config.toml
n_layer = 9
d_model = 256
n_head = 2
n_kv_head = 2
head_dim = 128
d_mlp = 768
vocab_size = 2048
activation = "gelu"
norm = "layernorm"
norm_place = "pre"
norm_eps = 1e-05
positions = "alibi"
qk_norm = false
attn_scale = 0.0884
bias = "all"
tie_embeddings = true
parallel_block = false
init = "normal"
init_std_qkv = 0.0312
init_std_o = 0.0312
init_std_up = 0.0312
init_std_down = 0.0312
optimizer = "adam_atan2"
lr = 0.00142
lr_mult_qkv = 0.5
lr_mult_up = 0.991
beta1 = 0.95
beta2 = 0.98
lr_head = 0.0072
warmup_steps = 257
schedule = "wsd"
decay_fraction = 0.774
decay_shape = "cos"
final_lr_fraction = 0.1
batch_tokens = 32768
seq_len = 1024
doc_mask = true
train_tokens = 289900000
steps = 8848
dataset = "wikipedia_en"
MLP neurons of a small language model. Each row is named by its layer, matrix (up: input weights; down: output weights) and neuron, and shows model dimensions 48-143. Each number is 500 + 40 x the weight over its row's rms, rounded and kept within 0 to 999. Numbers have three digits each.
After each neuron's rows, "fires on" lists the tokens most often at its 100 highest values on Wikipedia text that the model never trained on. A number after a token or word is its count.

L6.up378:463475547517459516438473544551502448553546537510489543490398478438451548490434433500488513483511503484512471465483508490489554491504458474526419500494444509451518559458556482521455534497499514575563457512449528545499565539518523435482466540516436496443495476431518505471534503466433512553
L6.down378:518599464438518500562504516494564505510657461490524483557495492490553540497495523517485432556539475493530550441471541454420487513471563517518522489478587486509504480464431593459482475474489499513433540459563503533561409457521442418580529541464558527519524486534510477539497464559527415444
fires on: "." 37, " |" 13, " to" 11, " end" 6, "n" 5

L2.up584:531566505527527485535567477510481461565543478440481503527523436441477525467552557507455519507578494450479474534507465499533471510533548537528423473524492534478517533481561541520495478505474582469473533455482479450516480531513558565502456475558423475450457497518499476458577551482524541400
L2.down584:507477461520416545516484527503512500578524540482546507503446520553487506518546470543509491508509451564501512603495450538467494490511481467524498478524482469522495498511535470518551532438419528523506471482511462490562465491600456421497461510494438500560477465497429581504422499535462497463
fires on: "ed" 25, "ted" 11, " one" 6, " used" 6, "p" 5, " un" 4

L2.up432:489560457491531542514434487497575510489485510508511473481493498488520473500505461474472441409459470506464557468548473535456444551493454526472458547475438503446455488511532497559539476521473483515486464479475495460509510537526498514518499493499451426509492460531477456563515563480433450476
L2.down432:442430502473470499491499516460466502477520524508536492449467478528439576515451535441492540416590558533456386551468512458467466523540503506594454579518525475491458563558492564460416482527494522574440453527407570505584507470419508490529526513473477560540525454498499562509557529492494459487
fires on: ")" 24, "\n" 23, "a" 9, "ni" 6, "ia" 5, "na" 5

L6.up120:471467511399515565484466548577398520317559442494499528464480483516505576442490525457498534513524535525449538472476496569545554459430518493494475510457497539568492520510509502488483505439477516475530445471563487558544523530541527455484508466515538511469532498490494473494523535477505574526
L6.down120:464498528561533563449496538496540457525496534498535551526509538427513422478438559546459555503621543489485484491498479496539436511493516522598509590526485446498551505527503546490480516532437504492470528519436457563514543517526514476585506501464527446473507389463455521552526518511535543491
fires on: " sp" 24, "d" 13, "p" 10, "s" 10, " is" 8

L2.up111:462529532458548466490436503500482485454475501398478517462491508518533492440400435411495494552473520508515452495540469523518517533507515497521507490498460461417456559473526512534453497454559448519617496509470553532475539552452502508449486499475453459463461507532554463500525526493502458567
L2.down111:511494512530492536486454509469554451480525513488484474507460528461469567567544448516520501461443532506502489494525497447498467478513441552463472433442483514455477466484449560479460539469474451501511456572442575500487483487578506447551547474493535499470417485587559525566454425481520485552
fires on: "vi" 35, " |" 24, "." 6, "son" 5, "ver" 5, "ward" 4

L6.up651:455558525500489477555533511461467538576550519528482510459543457439463504524553518417480488431526497479553489529455510435543510475449517514490442560522502448519475477477459552498474386505541482529502538524490533501405539577489528413519437578517510552482514514500521490584504528431549611472
L6.down651:453447472514447531463520452530490487472504479510545485532457459459455440440396568551500448528598494406466524471475418551501420578492460478551548545464491484542437513480465581490485493453532562518528565475484508556513477525501537522544501462513431503569512464480440525541503546527501521577
fires on: " un" 48, "amp" 7, "ur" 5, "ual" 4, "ir" 4, "mit" 4

L2.up300:520470547482498524513508509446494425365566472462464486513568637462494526476431450466491511548485503418545550564467498464555523517502420500530512476489499552442494481457483499529479478569426432523491555519543524458527529509516510516553468605526507469504544432489545475492452537499479489540
L2.down300:434448509509499545493491494491509486440430529427523508491501474509495559507518511528574514532490501518518508494549433494486518496519513538526471546410488449479497487497478465529487437479538453488560471482560497540482410448585547469505547517463469484461533527425447563552509465466470562453
fires on: " and" 53, "it" 19, " |" 13, "ly" 6

L2.up583:564463474471553457510530498500413462503521444490479431532431489448493478472508604491489505542515433440472484477492479467512516476491585544443481505486520462449508481534479513433513460468502534461501514521524545496572528547495509508477471568611445462465468569519513511572552516494538461465
L2.down583:463543442497533517552462561445496480560462512548467477537545402447540476477533522490489508500363498505493475545464501513518509519519504483448504513489506553483374504488549419560442542469544532587474472562484476524505471467487470601569511458514506482520504475467470513535530490430514495533
fires on: "ed" 59, "z" 22, "ud" 4

L2.up130:496449531482475508469498490554440515499419545590469504468445510489458446512484423495513526489509439481484543523468429493503505462481466520433474468520480576518530508559524489550429491508499526514580500479484469484530514504441480508539514549584474430517579449541461467492527520463550399419
L2.down130:499551547455519488474454467475476550478545449507533531474477500513544507462472468497491605469502524526477470496548484594546482533474479495578555481543461447465588529491406538534456532514532449479456573493465494475530552479445511504506461492552451496419551419549511496476591521547496478476
fires on: "ate" 17, "ved" 12, "ated" 11, "-" 9, ":" 8, "," 5

L2.up694:517513470517497481503516467490483541446505531534512517471506472435578513512536427475437488460554462472499580506565567517500433537505500511541517540485449574547505477450438578458530528553451611521456449458488521505526491511431398506571511443501515532527505512473458454478484524445486442487
L2.down694:518536509540528528570455559517424488521487563444507506417563503511529515537447507520485484484492499514394495493503485445517520539531432547505524522534495420412489532544459548560519514527432460453553452557524458516529559465515526483501499541506534542432502530488535472462505543492512465532
fires on: "en" 23, "a" 22, "ni" 8, "i" 4, " of" 4, "is" 4

L2.up189:510488448489444469502532514484478504476499467524442460552496521445458472463549562440495534503517484537446521466554469416523544477492560586447472442426524473434501484533527518523493419522524533538560505547603524553536548540518470620491541512556476489480545540487505455495567530437524449409
L2.down189:521473549467514498510484546459449517496457481503512477497543478544491434499550399518502590487431510535546569444467463480504492493578520456481492502496454479535486483525524453484546555524582461488524487497518467547499429571484479479518487548509544525478508566498475509422560505539465549480
fires on: "ring" 15, "-" 11, "ing" 10, "ed" 9, "ig" 9

L2.up481:529466538417467443432520430434464445461486498587472468510498533458620440518433469487538417564469508502452522528464522517513466468511474488408488432522501500462457562487427506470505489586489545527467484513480525488521589505498484513438509498556450477557511477559500505466466508493500458454
L2.down481:506521579507439494497489515491517560509512427533467510422445573457407532481520416513548472513548430468528524413464512482563498507505439502513471506510567499519535493506503541445468564537456526563598502502458470554435448505539534436459505527543521561492478421470448480494492445433508516483
fires on: " |" 76, "-" 20